Part of a small language model's weights.
Training: a variant of Muon for these matrices, 102M tokens, 3498 steps.
MLP neurons of a small language model. Each row is named by its layer, matrix (gate and up: input weights) and neuron, and shows model dimensions 0-127. Each number is 50 + 10 x the weight over its row's rms, rounded and kept within 0 to 99. A neuron's up and down rows have the sign that makes its largest values positive.
After each neuron's rows, "fires on" lists the tokens most often at its 100 highest values on Wikipedia text that the model never trained on. A number after a token or word is its count.

L10.gate22:53 57 48 47 41 48 75 73 43 38 63 75 63 53 48 47 33 43 27 40 55 62 58 27 55 36 54 37 46 41 54 52 71 56 52 39 39 44 64 28 48 42 34 30 54 31 59 45 61 40 23 48 58 59 54 46 53 72 46 49 32 55 61 34 56 45 48 46 49 50 27 46 58 57 49 50 56 38 45 61 66 61 47 51 40 48 75 45 40 33 58 39 58 39 51 47 46 78 60 64 49 43 49 49 43 34 57 51 45 41 53 53 42 56 53 43 56 46 60 45 39 40 53 40 39 49 47 51
L10.up22:72 32 33 68 51 42 49 42 51 53 58 58 53 57 59 28 54 45 44 51 53 47 71 23 46 64 60 59 57 48 52 55 57 57 49 39 52 58 54 51 55 53 54 51 62 36 67 54 63 49 45 33 53 41 26 64 54 76 40 46 55 42 69 37 46 55 54 40 47 66 68 28 58 44 43 47 47 55 39 61 64 57 47 30 53 52 62 46 65 37 59 66 58 48 52 48 28 58 50 60 58 47 35 51 53 42 59 52 43 43 30 58 61 62 52 57 44 56 69 52 52 58 65 49 47 45 41 26
fires on: "o" 20, "a" 19, "us" 7, " Y" 4, " y" 4, "Y" 4

L9.gate54:53 51 41 61 48 45 51 66 55 49 46 56 39 59 57 52 36 50 57 28 45 61 46 45 52 44 31 48 53 61 45 63 50 38 57 46 47 63 28 37 54 42 61 52 52 38 49 67 51 36 53 42 44 54 43 53 58 48 50 47 74 67 50 42 40 55 61 74 44 51 38 47 73 68 50 53 77 54 43 36 66 55 28 38 58 41 49 54 45 53 65 39 34 42 53 43 51 54 54 45 54 62 48 48 41 49 73 60 24 63 42 47 46 43 41 55 54 59 50 56 45 60 69 31 35 46 75 61
L9.up54:44 42 51 61 34 39 61 45 50 44 53 45 42 67 63 63 55 57 62 25 56 43 38 53 44 24 49 45 49 45 68 49 46 45 60 42 35 53 46 59 53 45 62 34 51 46 23 47 49 50 62 50 54 41 59 47 51 42 34 29 61 47 36 60 50 45 61 76 31 73 41 43 45 52 47 54 67 65 30 46 49 45 52 66 42 54 30 47 48 48 41 48 42 43 63 45 45 48 43 59 48 25 54 52 60 44 53 73 60 52 58 58 60 39 47 43 43 64 43 49 53 63 52 55 40 57 54 37
fires on: "r" 27, "ar" 27, "o" 12, "ol" 5, " ar" 5

L6.gate345:48 41 50 25 29 72 37 30 45 54 65 62 61 52 48 56 50 55 34 42 53 47 48 41 62 40 54 69 50 64 42 56 51 30 45 60 52 37 40 49 39 44 39 60 66 55 43 42 57 59 42 50 39 48 50 50 68 56 45 46 47 51 42 58 58 59 43 68 42 53 46 49 39 61 34 54 53 39 55 38 44 65 55 41 41 44 60 44 39 51 38 49 50 42 51 48 12 44 29 52 47 59 52 66 49 59 53 23 38 70 68 52 55 48 59 58 78 51 30 66 32 57 58 48 49 68 50 44
L6.up345:31 59 58 43 48 54 51 53 45 55 59 45 32 56 48 52 60 65 44 54 64 55 42 46 36 66 32 49 54 29 44 58 34 61 66 44 56 45 64 41 64 39 55 49 58 51 65 45 51 65 44 52 48 46 43 38 34 51 31 39 67 50 50 60 52 40 56 36 49 55 55 45 46 50 44 45 62 61 43 37 66 54 42 55 55 63 57 61 64 29 58 68 55 30 43 47 63 44 45 52 58 54 53 63 68 57 52 47 51 45 68 54 44 40 49 58 42 48 59 63 48 48 59 67 60 70 43 56
fires on: "a" 25, "ra" 14, "." 14, "ill" 10, "uc" 9, "ant" 4

L3.gate55:54 53 50 47 36 51 46 42 67 51 57 48 52 53 27 50 66 53 39 33 35 61 53 27 55 43 53 39 38 38 67 47 59 42 37 49 36 57 57 47 38 50 30 69 28 50 58 31 53 43 52 54 51 53 53 49 62 47 30 45 49 47 42 40 57 54 44 57 55 45 46 40 49 51 50 42 37 32 45 40 46 48 55 46 40 52 55 71 60 43 41 52 41 68 31 62 33 49 44 49 52 38 50 45 31 74 51 54 50 56 55 53 45 52 40 43 48 55 54 45 68 49 69 62 41 66 58 55
L3.up55:47 71 61 34 47 50 53 52 72 58 46 38 53 58 38 46 50 47 54 50 55 71 56 65 39 53 65 52 57 39 40 46 43 50 34 36 56 63 43 46 49 37 59 51 42 48 46 50 50 45 49 45 50 64 59 61 35 42 59 50 54 52 56 46 59 54 69 55 67 29 45 35 42 63 59 45 44 46 44 27 38 52 37 44 28 50 66 51 65 50 45 47 44 44 45 56 49 56 51 63 52 52 55 51 53 45 57 55 75 63 44 50 51 56 49 36 36 34 57 47 50 39 37 53 55 48 53 32
fires on: "A" 35, "." 21, "E" 9, "L" 9, "F" 8, "3" 5

L7.gate140:29 43 35 37 47 38 60 54 50 55 49 43 51 51 43 48 56 51 68 41 51 41 48 32 53 57 53 48 59 40 46 56 48 46 48 29 56 77 36 49 43 43 37 47 46 52 67 67 59 63 52 51 52 39 55 62 59 71 52 30 52 42 60 27 46 48 50 44 55 50 44 46 56 59 54 51 53 65 65 53 56 52 33 52 37 48 46 41 42 39 46 44 47 32 49 45 36 56 61 48 44 39 52 58 53 41 49 60 57 44 34 44 69 56 49 55 38 51 43 68 44 52 56 51 68 32 58 27
L7.up140:54 49 32 36 45 48 42 51 44 61 53 62 62 40 61 47 53 41 40 50 44 53 58 47 41 54 48 25 43 58 45 43 59 56 54 42 41 59 38 53 41 41 44 40 45 49 55 40 57 28 31 51 40 44 74 60 59 63 47 47 39 46 62 44 44 53 56 50 48 40 49 78 46 55 54 42 54 48 67 76 63 48 40 36 32 39 55 56 44 22 55 39 27 35 41 50 54 48 57 50 34 43 45 41 45 39 63 32 56 47 77 38 56 53 46 50 42 42 31 66 64 56 43 51 75 57 52 50
fires on: "o" 35, "a" 35, "ale" 8, " Te" 6, "ne" 5, ";" 5

L7.gate81:44 64 63 45 35 57 44 66 63 61 44 53 54 46 66 55 30 44 47 42 74 48 42 36 59 52 56 46 37 62 47 66 61 48 42 46 45 36 53 45 62 48 60 56 61 51 50 35 59 52 37 51 57 50 45 62 63 57 50 45 65 62 63 56 34 50 45 50 53 43 54 42 56 40 56 51 83 47 34 58 51 41 52 50 62 31 59 61 43 30 44 53 28 58 49 55 52 37 45 67 60 67 50 47 34 46 59 26 60 44 68 47 33 48 42 48 32 70 42 50 49 49 47 59 50 50 43 51
L7.up81:15 45 36 56 40 50 51 59 50 60 44 53 54 35 60 44 59 31 47 42 56 67 41 57 57 61 40 56 51 55 42 40 59 68 42 45 58 61 58 51 47 54 56 55 49 52 60 53 62 54 31 55 51 34 51 34 52 47 46 50 52 49 61 41 42 49 47 48 68 56 37 54 47 45 48 61 44 42 51 38 53 52 58 51 45 61 46 58 42 69 34 62 54 62 41 35 18 49 50 60 31 49 54 49 60 39 38 44 55 39 51 52 50 53 43 47 57 52 63 45 60 53 49 65 31 29 57 47
fires on: "\n\n" 19, "-" 15, " Part" 13, " " 11, "ail" 10, " War" 6

L6.gate400:59 40 42 45 34 49 64 50 54 68 58 51 58 63 42 51 47 74 44 54 50 49 44 38 69 52 48 63 46 56 58 53 52 36 40 47 45 50 60 52 47 42 45 48 57 64 53 48 58 62 40 55 56 51 48 44 54 39 36 40 50 47 37 45 50 53 50 54 38 70 40 38 47 51 47 47 64 74 50 42 57 42 29 51 46 67 49 37 41 50 48 58 59 47 65 55 52 46 36 60 67 38 58 58 31 54 39 19 35 53 46 50 50 52 48 54 55 41 42 47 49 45 64 63 52 52 30 51
L6.up400:31 50 33 38 39 44 53 55 49 61 57 41 56 31 62 61 65 42 52 52 48 70 57 46 67 57 57 48 49 28 69 31 55 56 58 61 52 65 49 50 37 57 40 52 45 30 52 40 52 41 53 72 30 54 41 45 55 40 55 31 52 54 55 45 53 53 66 49 44 41 47 36 61 60 55 47 51 55 56 37 58 51 47 42 51 33 69 64 69 49 48 61 50 54 59 46 34 61 47 62 44 64 52 54 49 51 56 58 69 67 61 57 51 63 49 36 52 62 59 54 31 56 56 63 53 25 50 56
fires on: "-" 63, "." 35

L5.gate5:56 54 41 48 53 46 49 49 69 61 42 36 55 45 55 66 70 60 33 55 58 50 45 69 54 44 56 50 62 21 47 40 34 61 50 52 47 33 53 74 44 62 29 59 52 53 63 61 48 59 44 68 61 52 47 52 68 59 56 24 61 42 42 44 42 40 49 45 52 61 52 52 61 49 43 44 43 66 56 33 57 41 34 58 47 51 42 45 52 65 47 48 53 48 62 47 47 39 49 55 52 55 64 69 44 63 41 34 51 50 44 49 51 36 43 51 53 46 62 59 27 47 40 41 26 36 29 47
L5.up5:37 35 47 37 53 44 61 58 40 50 50 41 54 49 63 57 44 33 50 58 41 63 26 59 61 69 54 69 54 42 47 64 40 47 48 52 48 34 66 43 54 82 51 42 48 41 45 42 61 52 52 42 32 57 57 62 55 33 57 36 50 50 52 47 58 50 61 41 65 55 48 44 30 48 57 35 50 63 58 58 38 50 41 48 49 54 52 60 64 47 47 57 41 52 43 46 44 61 43 49 48 65 52 48 44 39 46 35 63 69 53 57 73 49 45 68 58 52 57 41 50 44 45 37 43 49 47 49
fires on: "-" 66, " &" 14, "id" 4, " and" 4, " to" 4

L6.gate155:63 44 37 57 55 40 59 46 66 57 50 45 69 47 48 49 45 41 64 50 56 60 31 29 59 44 51 46 51 54 64 59 33 56 47 56 63 32 47 45 55 44 53 53 52 55 55 43 40 41 37 49 30 50 57 55 45 73 53 51 61 54 42 50 60 51 33 49 45 34 55 67 54 46 51 35 47 41 51 61 62 55 41 65 67 46 58 24 33 48 45 51 45 48 57 42 47 55 60 36 44 41 34 60 30 45 40 61 56 50 45 45 65 50 50 38 39 39 46 65 48 55 53 22 54 39 47 33
L6.up155:41 36 37 52 58 36 67 45 62 64 43 42 53 45 54 48 53 45 63 49 47 43 22 42 45 42 39 35 52 40 64 63 55 41 41 50 49 62 37 53 40 55 47 61 46 56 67 40 58 54 69 41 33 34 42 43 47 55 63 37 67 53 51 46 49 62 43 57 56 46 68 44 54 54 48 53 52 36 49 67 43 62 44 66 64 55 60 48 37 54 35 58 58 42 27 45 32 46 38 41 39 53 42 62 32 47 53 65 33 56 60 57 59 53 48 43 40 48 50 66 30 36 55 40 42 40 50 46
fires on: "in" 54, "i" 40, "e" 4

L7.gate260:65 34 27 40 53 25 54 39 48 46 52 24 62 56 66 65 40 61 43 41 56 33 69 54 60 33 75 43 44 34 46 32 45 46 39 57 60 38 43 53 59 50 52 45 45 43 39 47 59 67 58 52 59 66 53 58 53 56 44 44 42 58 65 50 60 55 32 48 56 60 41 48 53 56 50 49 57 41 27 49 67 55 43 52 55 58 55 57 65 36 53 48 63 35 56 56 45 37 58 51 39 60 70 50 38 48 41 61 36 46 63 36 44 49 47 54 61 62 45 44 56 48 33 49 51 57 60 55
L7.up260:61 74 63 69 62 52 35 43 37 43 49 69 52 67 41 41 51 52 47 45 57 56 56 51 46 52 52 56 53 58 45 39 63 40 57 43 52 60 43 35 54 62 46 56 33 43 49 58 52 41 56 58 46 39 53 54 61 49 46 58 46 44 36 58 54 59 46 53 62 34 56 56 30 55 76 44 46 41 64 44 33 45 54 43 43 63 35 42 38 34 71 54 42 29 56 53 54 51 59 34 51 29 46 35 58 56 56 46 61 33 45 53 48 51 54 85 46 64 42 39 45 38 59 66 51 43 44 60
fires on: "ad" 25, "e" 10, " g" 8, "th" 7

L9.gate131:44 43 39 60 40 55 55 34 46 58 38 54 38 55 32 47 64 78 37 47 69 45 31 57 62 48 57 41 48 49 44 42 37 38 49 50 43 61 37 54 46 45 41 49 45 52 46 56 45 39 48 48 42 62 54 62 55 48 71 44 50 56 61 56 74 46 43 62 57 59 62 50 59 46 45 46 58 57 67 46 43 43 38 35 45 59 51 56 53 54 33 42 70 48 49 37 46 42 47 47 69 45 63 50 44 52 42 50 51 39 77 44 57 50 53 63 39 39 37 63 48 36 60 53 45 45 58 56
L9.up131:33 45 54 43 53 56 39 38 36 52 53 53 54 56 47 51 55 53 66 53 66 44 61 54 44 39 54 50 53 59 59 46 55 40 63 56 76 49 54 43 56 57 40 48 39 54 52 47 36 59 60 64 38 29 55 48 56 35 59 43 59 48 45 47 71 49 41 49 37 56 37 58 48 63 74 43 41 58 51 58 41 53 36 46 71 56 55 64 61 53 59 56 55 37 47 42 49 70 41 62 48 63 58 52 47 58 66 49 15 53 52 49 59 52 61 53 75 57 53 48 46 65 54 55 55 47 50 49
fires on: "." 56, " s" 23, "-" 9

L2.gate266:49 31 40 34 44 46 70 52 39 46 32 47 34 48 53 51 33 55 51 42 65 48 55 47 59 52 63 36 68 48 60 50 42 67 52 44 39 69 50 49 55 47 65 29 53 47 50 35 49 45 50 59 44 62 57 63 68 65 51 34 46 71 40 46 61 62 43 44 51 52 55 56 49 68 51 27 64 43 43 37 66 52 35 40 65 47 54 59 56 38 46 53 48 58 40 44 32 40 63 47 45 40 49 67 51 58 46 60 47 53 53 57 66 48 47 53 58 55 42 55 51 48 53 43 37 55 61 40
L2.up266:61 53 47 61 47 21 78 53 52 62 43 51 27 58 58 60 43 53 48 49 52 58 62 34 51 58 64 46 64 46 51 76 54 48 54 35 25 59 60 49 58 60 55 51 46 47 64 48 39 69 54 48 51 50 28 58 63 41 44 36 54 66 60 48 44 70 50 56 44 45 62 35 53 50 50 36 50 47 45 54 65 60 50 55 60 56 54 39 59 33 54 45 50 49 42 46 52 33 70 24 50 47 36 55 52 65 57 70 56 51 56 45 64 47 45 46 46 74 49 38 56 45 55 61 54 55 41 52
fires on: "o" 38, "e" 36, "ra" 25